Part of a small language model's weights.
Size: width 320, 5 heads of 64, vocabulary 6641.
Training: a variant of Adam for these matrices, 356M tokens, 5431 steps.
MLP neurons of a small language model. Each row is named by its layer, matrix (down: output weights) and neuron, and shows model dimensions 112-207. Each number is 50 + 10 x the weight over its row's rms, rounded and kept within 0 to 99. A neuron's up and down rows have the sign that makes its largest values positive.
Before each neuron's rows, "fires before" lists the tokens most often just after its 100 highest values on Wikipedia text that the model never trained on.

fires before: "\n", "ed", "es ", "\n\n", "ing ", "ar"
L10.down597:46 68 43 49 39 61 43 58 73 38 61 60 50 58 58 45 48 45 50 61 57 49 53 39 52 42 30 49 44 54 64 45 54 36 55 57 49 48 45 55 61 56 49 39 63 40 49 66 57 56 48 54 60 43 58 63 44 54 28 55 61 65 42 46 64 33 49 51 38 52 64 37 52 49 38 43 52 43 52 64 54 38 35 34 59 64 43 58 57 46 47 42 55 54 55 52

fires before: "| ", "|"
L8.down673:55 65 58 54 33 46 46 54 52 53 52 67 52 41 48 38 39 62 39 44 57 43 45 35 66 41 46 50 44 62 42 57 50 48 48 40 53 64 51 71 39 47 55 39 59 46 41 37 49 66 50 75 46 42 46 61 42 53 48 46 56 53 46 65 48 54 47 57 37 66 43 53 58 48 73 44 48 60 54 41 70 52 47 60 51 39 50 57 59 46 49 65 64 54 37 55

fires before: "- ", "| ", "artment"
L8.down1084:48 44 36 67 59 50 48 52 55 63 44 47 56 60 55 29 25 58 56 73 44 46 47 51 51 57 50 51 50 62 50 40 49 57 55 53 57 39 42 52 51 44 45 48 48 53 51 51 45 62 44 40 53 39 53 41 56 58 51 48 51 44 48 65 45 60 33 44 49 50 41 54 45 42 58 43 48 46 57 68 44 41 36 48 55 61 30 25 51 52 44 41 57 55 70 71

fires before: ", ", "s ", "i ", "e "
L13.down1080:50 63 28 56 32 40 70 48 50 42 50 56 66 42 46 53 48 51 46 73 51 60 75 36 62 41 47 35 57 73 55 57 47 57 25 46 42 50 41 42 34 58 62 41 55 23 48 56 48 53 39 43 52 39 40 57 34 52 48 43 50 37 52 44 55 41 59 34 64 25 57 26 45 52 46 46 61 49 55 55 48 48 45 54 48 59 47 60 41 55 49 35 55 59 42 55

fires before: "\n\n", ", ", ". ", ".", "\n"
L13.down1142:25 57 54 46 58 45 71 36 49 73 59 43 63 57 46 57 60 48 49 48 60 47 52 39 27 45 77 46 45 46 65 39 51 49 50 77 54 38 49 54 59 47 63 65 42 45 51 57 46 52 53 42 40 55 48 46 48 45 56 61 49 47 52 60 49 40 42 58 57 47 70 44 59 49 50 56 50 46 59 51 42 64 48 34 50 56 42 58 50 49 59 62 50 68 42 50

fires before: "s "
L5.down692:39 69 45 71 53 59 53 53 47 31 54 43 46 60 36 38 51 47 51 64 36 54 48 50 60 60 37 44 33 43 54 57 26 53 52 45 52 49 51 49 44 56 42 23 68 63 52 36 62 48 64 55 49 37 65 42 40 68 34 49 66 50 45 54 44 54 21 60 38 55 57 57 52 52 41 39 43 53 49 60 59 70 70 37 47 34 46 39 57 48 47 33 50 60 57 61

fires before: ", ", ". ", "==", "."
L19.down302:53 49 55 73 52 60 61 40 40 69 45 64 58 58 46 56 45 48 63 52 66 50 52 48 33 41 54 61 42 24 48 37 47 37 52 43 56 29 50 40 45 51 50 65 64 56 42 47 51 37 68 38 55 53 64 62 43 47 48 42 54 44 54 52 47 45 43 43 55 57 65 36 49 58 60 63 43 43 42 42 51 53 49 45 45 60 47 42 49 59 53 49 47 55 42 55

fires before: "8 ", "6 ", "1 ", "5 ", "2 "
L10.down91:44 63 62 45 42 58 48 37 41 75 48 37 51 28 64 58 23 50 29 33 57 45 38 51 48 48 51 40 57 56 47 40 50 55 58 46 27 36 46 57 59 59 49 46 45 54 35 42 47 49 46 38 38 39 31 70 65 52 60 48 33 46 49 31 65 56 47 50 23 53 43 50 37 52 46 53 42 57 61 47 55 37 45 60 52 49 58 34 39 51 45 36 56 61 62 49

fires before: "s ", ", ", "s", ". ", "–"
L10.down162:58 58 54 45 33 44 62 58 47 30 39 49 54 43 57 53 55 47 58 59 71 56 41 43 61 44 64 60 55 63 60 65 44 51 57 57 34 57 44 47 51 62 53 36 48 63 58 44 50 56 46 49 80 49 63 57 41 48 47 30 46 78 47 32 53 37 35 57 49 51 56 33 46 41 55 59 53 39 44 61 69 43 45 47 42 46 45 43 49 62 60 40 42 48 37 47

fires before: "- "
L8.down621:41 59 54 59 59 67 57 57 51 46 50 40 39 37 48 29 39 48 47 55 65 67 47 40 36 44 50 45 58 51 42 44 47 46 40 47 39 29 44 42 42 71 55 41 64 54 38 46 43 44 35 45 44 51 41 56 47 50 41 41 37 44 57 45 58 71 43 31 43 58 30 45 52 59 55 64 57 52 57 55 43 55 49 47 45 63 38 45 39 60 41 56 43 29 66 55

fires before: "', ", "'", "; ", "' "
L19.down759:55 51 44 35 43 52 54 54 42 47 50 72 44 46 38 54 51 59 54 47 64 60 46 60 48 55 45 47 44 39 41 47 57 47 54 51 55 45 63 53 40 32 51 52 53 55 51 58 56 48 61 53 40 40 44 56 59 45 56 60 55 61 56 47 54 49 49 60 39 35 62 53 30 40 25 52 39 62 31 59 48 56 62 76 58 57 54 48 43 57 40 48 49 45 35 58

fires before: "201", "199", "200", "202", "192", "194"
L10.down750:63 40 69 60 46 43 63 49 55 53 64 57 52 53 54 60 40 45 58 56 47 59 44 45 67 68 72 48 50 65 41 44 56 62 38 47 41 54 69 37 34 65 41 63 33 55 49 41 59 43 43 55 43 60 63 56 52 65 51 42 47 61 52 53 61 50 64 55 47 42 58 49 64 47 51 50 49 46 37 54 58 63 36 46 61 44 47 53 38 62 44 50 64 50 42 48

fires before: "- "
L8.down1:44 46 46 48 67 58 59 53 51 44 48 36 54 40 55 28 47 55 51 57 67 65 54 39 34 47 54 51 52 62 41 40 38 54 42 59 41 35 48 43 37 65 53 38 68 61 57 56 44 34 36 40 46 39 40 54 41 52 41 44 42 50 60 42 53 56 45 33 45 58 46 46 47 59 61 61 57 53 58 56 44 42 54 35 47 56 48 46 46 54 51 41 44 33 63 61

fires before: "s ", "(", "on ", ". ", "|"
L19.down188:51 65 46 54 49 45 50 71 44 32 49 44 68 52 51 45 62 48 55 28 62 55 53 30 50 52 55 60 41 57 44 45 69 58 52 45 58 42 57 54 57 50 39 57 59 70 46 59 46 57 42 53 60 42 61 55 38 42 51 47 61 56 53 59 56 60 46 59 50 62 45 14 44 38 41 46 69 58 55 56 61 76 59 45 47 64 48 35 45 29 48 69 64 57 49 55

fires before: "s ", "\n", "\n\n"
L19.down703:43 25 52 66 51 56 55 63 44 57 51 42 60 54 52 33 40 43 43 57 58 40 35 48 57 58 40 48 54 59 59 46 45 57 49 46 50 48 38 56 45 33 42 63 53 45 68 48 65 41 50 57 41 45 33 59 48 61 42 47 39 53 62 31 46 40 55 53 66 46 46 61 45 41 52 45 30 22 53 59 44 50 38 53 50 64 61 39 47 42 62 60 44 56 53 47

fires before: "| ", "1", "0", "2", "|", "1 "
L13.down1039:53 71 37 42 60 58 42 48 37 55 43 43 66 52 43 53 60 65 40 47 41 45 52 43 48 67 63 35 54 46 49 46 37 47 49 44 47 58 56 60 63 44 52 59 44 48 40 44 17 59 41 49 55 44 56 63 49 50 51 39 62 52 52 45 43 51 47 57 58 60 54 50 49 52 60 49 32 64 30 54 45 47 43 39 48 77 65 47 41 68 38 53 46 57 43 49

fires before: ", ", ". ", ".", "==", "by ", "\n"
L10.down422:30 43 47 63 48 46 41 64 46 52 45 51 42 58 47 40 28 41 52 43 43 66 45 61 38 39 60 53 33 38 44 59 34 55 56 53 41 38 50 54 43 43 46 54 27 47 47 65 44 36 50 62 57 62 53 39 50 51 59 61 57 48 45 61 41 42 49 57 58 42 44 58 58 57 52 57 50 45 40 46 58 38 26 45 43 37 71 43 54 60 61 62 40 52 54 60

fires before: "\n", "\n\n"
L5.down971:43 46 43 69 39 52 34 46 48 40 52 56 51 48 40 47 35 58 35 42 65 61 54 55 56 35 38 61 49 61 60 54 49 52 50 52 60 46 45 50 64 61 61 48 66 51 48 45 49 41 61 59 30 48 38 54 39 52 49 37 49 54 45 44 51 47 47 45 54 43 48 65 49 38 68 67 31 53 55 57 51 59 60 55 55 43 56 42 33 35 68 41 29 61 43 50

fires before: "| ", ". ", "\n", "′", "Candidate ", "Votes "
L19.down985:49 51 48 30 57 50 50 52 42 47 64 45 46 40 37 57 48 40 47 42 53 43 44 57 56 38 47 48 45 71 48 42 47 57 44 67 40 58 67 34 41 54 41 48 39 65 59 59 48 51 43 34 61 47 67 58 36 60 52 66 42 52 59 50 57 49 49 61 63 72 41 43 47 65 41 38 51 39 39 46 52 50 50 54 61 54 70 43 65 47 55 46 48 45 50 53

fires before: "s ", "\n", "\n\n", "\n  "
L5.down1100:38 50 61 65 45 68 59 44 53 53 33 55 40 49 42 48 47 62 51 60 40 47 55 40 60 67 48 32 49 49 45 61 37 48 44 58 52 49 45 52 50 45 53 36 43 51 56 48 44 49 33 43 60 53 64 41 34 47 53 49 75 66 40 57 43 62 34 36 42 44 55 40 40 64 51 37 50 48 50 37 52 63 64 37 70 59 32 49 71 41 45 36 41 70 67 47

fires before: "- "
L19.down568:53 47 45 43 44 48 42 71 54 49 62 74 49 42 42 46 32 69 58 77 35 48 48 57 60 48 54 52 60 49 35 59 61 55 50 44 42 52 64 40 61 83 51 46 46 44 58 55 51 62 39 32 39 48 62 33 37 46 45 48 59 43 53 58 43 61 46 50 59 37 45 61 47 69 61 51 49 54 54 62 46 37 50 43 56 62 27 51 51 60 44 59 61 43 63 56

fires before: "- "
L8.down252:45 35 45 50 58 54 67 51 52 43 50 44 45 50 52 35 53 47 49 56 61 61 47 45 37 42 53 46 53 57 49 46 44 47 52 56 39 34 49 53 51 63 55 48 66 59 57 54 37 40 43 38 50 51 41 48 38 58 42 43 40 41 53 46 59 54 45 41 45 58 40 46 54 60 54 65 47 53 63 54 45 51 54 49 38 54 41 42 39 57 50 49 44 23 67 60

fires before: "| ", "|"
L5.down1106:37 69 50 55 40 54 41 38 56 35 42 55 63 41 41 45 41 53 38 30 38 40 55 57 48 39 55 45 48 46 41 56 51 54 41 60 53 58 60 60 57 49 53 44 42 54 27 49 54 61 82 56 54 59 69 53 44 58 41 53 51 55 58 46 51 52 56 54 47 52 44 49 68 36 76 52 51 58 48 54 56 48 52 47 47 46 64 59 41 52 50 69 39 45 47 56

fires before: "s ", "a "
L5.down1022:48 63 56 58 53 63 50 40 50 57 48 42 55 52 56 40 41 55 40 52 52 50 54 60 53 53 49 49 35 44 48 52 51 46 43 50 51 48 41 47 62 43 54 62 41 47 50 30 54 56 32 49 64 38 63 51 40 52 65 50 48 55 47 68 60 52 44 57 34 43 47 54 45 55 59 43 50 51 54 63 46 46 46 44 59 62 40 53 50 54 45 42 45 61 52 57

fires before: ", ", ". ", ".", "\n", ": ", "as"
L7.down149:42 51 60 56 43 48 64 42 34 62 26 54 35 50 52 31 57 60 58 58 46 34 45 57 69 60 52 58 47 49 46 59 36 60 47 37 45 46 53 48 54 64 38 49 35 65 55 48 64 52 50 39 41 45 75 48 53 69 53 67 55 61 46 50 54 51 51 59 57 53 48 64 47 35 55 60 47 40 47 60 63 46 65 49 60 67 55 42 34 50 68 42 35 49 52 54

fires before: "| ", "|---|---|---|---|---|", "|---|---|---|---", "|---|---|---|---|---|---|"
L13.down530:74 36 65 57 44 56 48 58 36 58 52 66 59 55 40 50 61 64 54 42 48 31 51 62 56 50 60 58 32 46 42 45 47 50 59 49 51 64 57 39 28 59 57 63 41 48 52 63 55 33 66 40 63 46 47 42 64 41 56 44 55 51 46 33 54 50 48 43 40 38 54 63 46 50 34 40 64 35 61 57 38 46 31 45 53 61 60 40 47 53 49 29 36 57 63 73

fires before: "', ", "'", ": ", "1 ", "-"
L19.down949:49 65 40 27 49 61 41 68 32 32 73 59 55 41 31 40 35 60 41 51 64 44 50 58 65 42 55 57 30 68 69 52 55 42 60 48 53 37 57 52 55 61 23 27 46 47 34 58 52 48 34 60 42 64 47 51 42 44 33 41 38 78 41 41 44 49 53 37 33 44 43 48 48 65 45 56 45 59 56 50 52 62 51 76 47 58 35 52 48 67 45 63 40 49 52 45

fires before: "of ", "(", "ities ", "in ", "and ", "on "
L5.down623:47 45 24 54 52 50 37 64 55 49 51 41 56 61 60 49 43 59 59 65 41 49 33 42 42 41 41 26 59 47 57 53 51 47 39 50 58 38 40 32 52 56 64 52 48 56 51 55 40 54 41 45 70 43 33 59 30 41 44 51 52 48 38 68 58 62 59 40 41 65 46 53 56 50 58 49 61 49 52 43 37 32 52 51 52 57 39 45 52 62 60 51 56 49 55 81

fires before: "the ", "ing ", "| "
L10.down68:57 27 69 38 61 52 43 65 42 63 40 48 52 54 52 62 47 72 49 48 47 35 44 48 53 67 60 39 31 48 66 41 47 36 66 48 55 57 51 55 45 43 44 50 45 47 53 54 55 40 51 53 67 59 46 53 74 49 58 70 58 57 52 60 49 47 33 48 45 61 70 46 39 33 40 45 61 39 55 57 44 56 47 39 47 50 54 52 50 62 51 43 50 37 56 61

fires before: "0", "1", "2", "5 ", "6 ", "4"
L8.down241:67 59 61 36 37 42 51 42 51 62 46 54 60 36 64 52 37 55 43 45 44 72 60 53 38 50 49 36 54 63 49 56 49 41 46 55 44 50 40 47 38 50 61 47 64 42 45 48 42 71 50 63 63 60 42 41 51 55 57 56 33 59 44 54 47 59 54 52 67 50 38 46 40 55 59 60 54 65 52 61 61 44 45 30 44 47 55 71 39 61 53 29 65 55 46 53

fires before: "\n\n", "\n"
L8.down702:56 37 42 41 59 60 34 60 58 57 51 64 71 50 53 38 37 67 41 52 46 44 50 46 51 43 45 59 50 41 49 53 67 56 51 53 39 54 48 58 38 41 53 40 44 62 58 23 52 68 54 71 35 53 56 38 52 47 57 59 58 50 50 52 34 61 40 44 78 37 47 55 59 64 46 56 43 60 46 57 78 44 48 51 44 65 49 45 52 49 50 61 62 58 46 44

fires before: "\n\n", "al ", ". ", "."
L8.down271:68 25 58 41 62 48 40 51 45 61 59 38 46 53 59 45 45 62 56 52 58 45 60 52 67 52 34 48 71 43 45 52 74 46 55 45 44 61 50 61 44 36 41 64 56 64 51 35 45 48 66 68 51 51 54 57 53 71 65 58 52 44 43 64 45 66 60 44 73 51 49 51 45 35 46 36 45 54 30 31 42 38 27 35 31 56 48 41 46 45 45 40 59 62 54 60

fires before: "\"", "| ", "C"
L10.down1191:65 54 31 62 65 58 59 48 54 41 38 60 46 58 58 55 50 60 43 54 30 54 61 55 60 49 62 59 36 58 27 54 40 54 61 69 57 61 52 63 42 43 48 43 46 74 64 33 50 39 48 58 44 49 36 70 52 39 66 47 47 51 46 28 64 62 51 39 46 43 36 49 48 40 90 47 39 53 47 65 41 66 66 37 61 58 63 36 61 51 46 55 61 45 58 52

fires before: "\n\n", ", ", "ity ", ". "
L7.down682:44 36 35 73 46 57 45 37 46 39 47 62 41 58 53 40 57 52 63 54 36 42 69 56 30 46 41 62 42 52 48 51 53 48 50 37 63 42 53 65 66 47 43 54 43 47 61 31 62 46 47 41 58 37 48 60 49 68 48 51 60 55 52 42 34 48 56 57 61 54 33 76 57 44 30 65 49 67 34 65 58 39 32 53 51 61 52 53 44 43 58 59 27 56 41 49

fires before: "- "
L8.down1243:46 52 47 57 50 58 49 44 45 54 52 61 48 53 67 25 31 57 48 59 54 62 34 65 37 42 52 40 55 53 50 51 51 53 55 57 42 36 43 49 46 63 54 49 60 62 53 58 43 52 37 44 47 43 53 47 43 53 40 43 38 42 56 58 59 56 44 33 55 59 39 51 55 55 58 67 46 46 54 67 40 44 41 46 40 56 37 35 46 57 48 42 59 55 75 61

fires before: ", ", ".", ". ", "dr", ": ", "the "
L7.down251:45 48 52 44 59 54 34 42 51 61 44 51 46 54 58 49 24 52 63 56 68 41 42 51 50 44 56 48 31 57 44 61 38 63 35 56 49 57 70 39 48 52 64 40 41 30 44 54 47 55 45 55 43 48 48 55 51 39 43 56 73 47 74 58 46 42 52 74 51 55 62 47 59 41 44 64 59 48 48 52 51 53 49 39 50 54 46 51 48 71 53 53 58 50 55 40

fires before: ", ", ". ", ".", "\n", "==", ": "
L13.down27:48 72 48 42 61 51 67 42 52 52 57 55 43 49 60 49 56 50 52 56 46 53 47 46 67 47 40 53 35 49 58 49 45 52 49 67 45 46 67 48 35 42 32 57 51 59 74 46 38 31 57 46 57 67 52 55 51 39 45 45 65 62 72 55 45 54 50 52 50 54 54 41 51 41 60 37 55 50 40 60 51 54 52 40 48 46 63 37 60 48 47 51 50 52 45 75

fires before: "| ", "to ", "0 ", "|"
L10.down1220:55 40 52 43 50 61 32 43 35 66 64 53 42 52 54 47 33 59 62 59 57 63 44 49 56 55 47 65 49 47 56 47 53 44 46 62 46 67 63 51 52 54 53 49 38 58 33 57 34 55 53 48 55 56 50 50 61 59 52 61 46 56 47 44 36 65 48 65 45 50 52 50 52 50 56 50 63 53 50 54 44 56 42 36 50 64 58 31 42 56 55 31 64 57 29 40

fires before: "\n\n", "\n"
L7.down1184:51 41 48 39 58 42 39 54 55 44 68 49 34 57 62 30 52 48 50 44 31 61 56 48 57 61 49 52 36 54 52 38 60 54 55 54 41 49 34 51 53 58 49 41 42 53 54 46 39 50 57 57 46 53 40 65 55 44 60 57 41 58 46 54 51 47 46 58 63 46 55 63 58 52 42 53 52 68 42 64 57 56 33 46 48 53 47 27 44 47 59 56 55 55 38 46

fires before: ", ", "as ", "r", "ill ", "n "
L5.down830:37 52 35 53 48 65 34 52 46 57 54 55 47 53 38 27 51 46 49 50 41 42 36 35 50 38 28 62 57 45 52 54 61 68 45 58 46 66 47 51 52 57 52 56 50 56 38 57 49 44 51 39 42 45 68 32 35 58 66 38 36 33 47 68 45 25 34 42 58 48 42 54 40 60 47 51 49 56 57 54 43 49 57 44 29 43 20 33 34 43 41 42 66 50 57 58

fires before: ": ", "s", "s ", "–"
L19.down613:56 56 26 60 61 56 71 60 54 54 53 61 61 46 37 37 45 55 58 53 51 51 50 37 43 53 58 51 58 47 52 58 52 42 50 45 53 40 49 53 58 51 30 47 39 57 47 55 35 51 54 62 35 53 39 63 33 38 53 41 54 62 63 43 47 60 45 46 68 47 57 50 45 68 40 55 53 29 33 61 34 51 57 41 63 42 40 60 56 48 59 48 56 42 63 49

fires before: ", ", ". ", ".", "to ", "), ", ": "
L8.down332:55 60 50 48 62 56 48 47 49 46 45 48 51 55 67 63 47 55 45 43 42 31 52 52 54 49 54 55 37 72 58 46 45 61 52 67 55 42 55 50 54 56 58 44 51 47 37 43 56 49 61 28 49 46 30 42 45 45 48 61 60 59 55 64 39 48 43 76 49 44 45 64 34 47 65 64 51 58 66 52 56 59 71 41 55 63 73 49 48 50 62 42 39 54 61 50

fires before: "| ", "and ", "|", "(", "as ", "of "
L8.down122:57 49 46 55 64 46 43 45 64 59 40 63 48 54 43 35 54 65 53 57 45 51 40 52 61 65 40 48 41 64 56 56 38 68 48 61 59 41 41 48 30 50 57 50 47 44 59 57 44 53 57 41 43 41 34 70 39 51 45 62 54 55 46 43 58 46 79 47 44 48 56 45 58 35 48 52 48 48 44 59 39 44 62 39 51 66 42 57 68 69 55 49 44 49 58 68

fires before: "s "
L5.down396:24 50 61 63 36 54 63 51 49 48 28 54 52 57 47 47 51 60 37 63 43 53 52 40 56 72 54 44 60 46 50 60 34 50 40 57 55 53 32 45 50 48 47 23 53 59 60 44 50 45 41 51 55 57 70 43 47 48 65 36 78 55 38 61 40 59 34 52 52 30 51 36 42 64 52 36 36 58 52 51 61 68 56 33 65 51 34 42 66 46 41 40 40 65 61 55

fires before: "| ", "|", "("
L13.down848:50 38 42 52 50 55 45 67 33 56 63 65 50 44 58 26 41 70 52 56 57 49 55 43 65 31 52 53 69 50 42 59 46 55 36 26 34 56 38 57 74 48 64 55 49 46 38 52 55 68 36 65 61 62 35 64 53 65 36 52 53 81 26 58 40 57 60 32 47 51 54 68 55 38 67 53 55 56 42 54 46 37 45 34 60 40 43 54 72 55 52 34 34 53 44 56

fires before: "\n\n", "\n", "ices"
L13.down1095:44 38 54 58 38 32 44 42 48 39 48 32 48 56 63 54 48 60 42 44 49 48 44 45 39 39 48 51 51 53 49 43 61 59 35 62 42 37 50 52 57 47 66 49 38 53 42 65 38 54 42 56 59 61 45 53 54 52 41 44 67 60 61 36 56 52 46 27 54 50 55 44 57 64 41 55 46 45 39 50 43 55 30 40 55 47 69 39 59 54 39 53 56 69 43 46

fires before: ": ", "–", "| ", "|---|---|---|---|"
L19.down131:48 40 64 55 48 50 52 41 73 40 60 57 55 46 26 70 66 47 70 47 51 54 42 43 56 62 53 58 53 51 53 42 53 54 44 39 29 49 61 36 59 46 59 42 34 47 43 52 53 41 44 60 69 62 37 58 51 55 51 52 47 63 44 46 38 53 56 60 50 53 46 37 61 22 61 51 38 50 67 32 42 57 54 57 46 50 56 43 55 54 45 57 43 56 43 69

fires before: "\n", "\n\n"
L13.down309:32 53 55 54 49 50 42 64 63 35 61 43 55 57 58 56 37 45 40 50 50 43 70 29 59 40 29 54 58 59 56 39 58 64 49 31 47 46 63 41 44 47 51 37 45 54 49 61 50 54 47 60 58 46 47 61 51 69 60 38 75 69 57 39 61 50 50 50 54 39 61 48 61 50 47 58 43 54 43 52 49 43 39 35 45 64 45 45 34 55 56 40 58 51 31 59

fires before: "201", "200", "202", "194", "23"
L5.down1002:60 48 59 52 56 38 65 42 44 64 68 69 61 51 55 53 46 51 60 61 46 56 49 44 47 58 71 47 50 61 32 54 59 66 33 41 50 58 58 46 28 62 46 52 33 61 59 38 57 35 39 54 47 61 62 58 41 53 46 36 42 59 50 62 65 56 61 55 44 39 54 60 62 40 49 61 62 52 48 61 65 55 32 43 60 46 47 58 41 72 52 47 56 54 42 50

fires before: ", ", ". ", "r", "."
L5.down756:54 57 44 55 25 36 45 44 61 34 64 52 37 63 41 36 43 43 50 56 29 34 35 55 48 51 67 44 66 45 62 47 68 50 51 45 57 43 47 57 54 37 36 50 42 49 48 49 40 61 62 42 71 50 48 37 35 52 37 52 49 66 59 48 46 47 48 41 48 51 56 34 27 49 41 51 43 45 40 48 45 49 73 34 36 51 26 52 54 65 54 21 39 44 53 55

fires before: "s ", "s", "\n", "\n\n"
L19.down14:48 56 29 47 66 44 52 63 44 47 46 69 42 53 46 53 47 57 50 39 52 44 60 33 59 50 50 65 53 51 67 47 64 41 30 59 61 37 45 60 54 42 59 61 49 55 37 38 57 59 51 66 63 50 49 56 44 54 49 34 51 59 19 29 49 41 40 57 57 57 70 33 36 53 35 42 53 51 39 49 45 44 62 57 58 48 44 46 50 52 68 46 59 58 53 48

fires before: "- "
L8.down1051:44 35 43 50 60 52 59 48 49 46 52 50 43 52 60 35 55 53 48 58 58 61 42 50 35 42 53 49 51 56 50 44 46 51 54 52 43 38 49 49 49 64 47 47 67 61 57 56 39 41 48 36 52 52 47 50 40 61 45 42 45 45 52 48 57 51 48 42 46 58 44 45 54 56 54 61 45 52 62 52 42 48 50 51 41 54 38 43 38 58 47 49 44 26 67 61

fires before: "% ", "| ", "|"
L13.down919:38 39 55 72 37 44 47 47 56 52 44 50 61 45 50 50 40 32 60 28 30 51 49 56 44 58 43 52 55 43 59 49 34 52 53 45 37 47 66 63 57 55 46 41 50 54 42 57 38 53 51 41 46 49 44 56 60 59 50 56 49 48 47 54 51 62 33 53 46 61 39 65 76 51 56 51 55 40 68 46 36 30 54 64 37 54 27 20 60 49 62 46 76 42 41 53

fires before: "==", "ography"
L19.down865:50 35 39 65 57 36 58 42 55 52 25 54 59 46 44 38 41 46 41 59 47 54 35 49 43 31 62 51 42 39 64 45 53 46 53 34 47 59 39 59 29 48 60 50 48 61 35 48 50 55 48 51 43 47 41 32 47 39 52 45 67 49 58 41 40 49 53 34 41 48 68 39 50 44 43 54 53 54 32 59 51 56 44 41 54 49 65 53 53 47 56 55 60 62 47 52

fires before: "- "
L7.down174:41 34 36 48 56 53 53 43 45 47 50 51 45 47 66 41 53 55 56 58 56 61 40 49 36 33 54 39 53 47 46 45 54 49 52 53 53 39 44 50 54 61 51 55 56 62 64 57 38 45 41 35 57 49 41 46 31 54 42 38 48 50 55 59 53 52 44 48 50 58 46 43 57 64 51 68 62 58 62 57 39 44 48 51 39 58 35 37 41 57 59 40 40 26 69 64

fires before: "\n\n", "\n"
L8.down242:59 34 40 27 46 48 42 40 32 53 47 55 52 44 52 64 66 62 62 64 47 59 45 38 68 54 52 39 41 47 54 51 67 48 60 53 49 47 44 62 46 38 40 56 35 56 58 35 51 50 52 65 41 45 51 51 57 49 64 45 63 60 58 53 54 64 48 55 60 51 51 51 42 49 25 43 53 51 38 54 50 62 35 34 57 56 64 53 46 46 60 49 44 59 64 76

fires before: "| ", "\"", "C"
L10.down71:59 29 54 72 58 50 48 50 81 44 35 51 39 52 54 45 60 67 54 38 45 52 55 46 62 54 48 66 38 62 46 53 24 56 49 55 40 47 72 58 35 48 51 43 51 57 70 38 47 25 66 45 48 59 48 39 61 49 72 40 51 56 42 54 45 58 57 38 47 51 63 51 49 51 55 51 33 49 50 51 57 55 51 39 30 43 67 56 57 55 45 50 37 31 49 48

fires before: "\n", "\n\n", "=="
L19.down432:50 41 51 69 42 38 50 43 48 67 46 22 45 48 46 43 52 38 35 57 50 40 39 49 71 56 51 66 40 49 65 39 48 66 40 48 44 35 40 43 52 48 59 55 34 55 49 39 42 65 54 52 32 51 67 64 45 39 50 43 36 48 44 23 40 44 43 66 55 47 49 42 53 47 67 44 56 44 34 52 39 34 44 50 43 64 58 42 48 51 57 36 33 60 51 36

fires before: "s "
L7.down512:33 40 51 58 63 57 52 53 45 45 49 43 39 50 46 46 47 61 32 59 44 57 33 46 33 63 55 40 53 52 59 47 49 63 40 46 65 57 62 50 52 66 46 47 53 57 54 51 66 47 46 47 28 41 35 72 34 46 62 63 54 60 42 57 46 34 42 47 62 55 34 52 40 42 71 41 43 55 57 38 46 69 48 58 40 34 52 42 45 37 66 37 73 58 60 51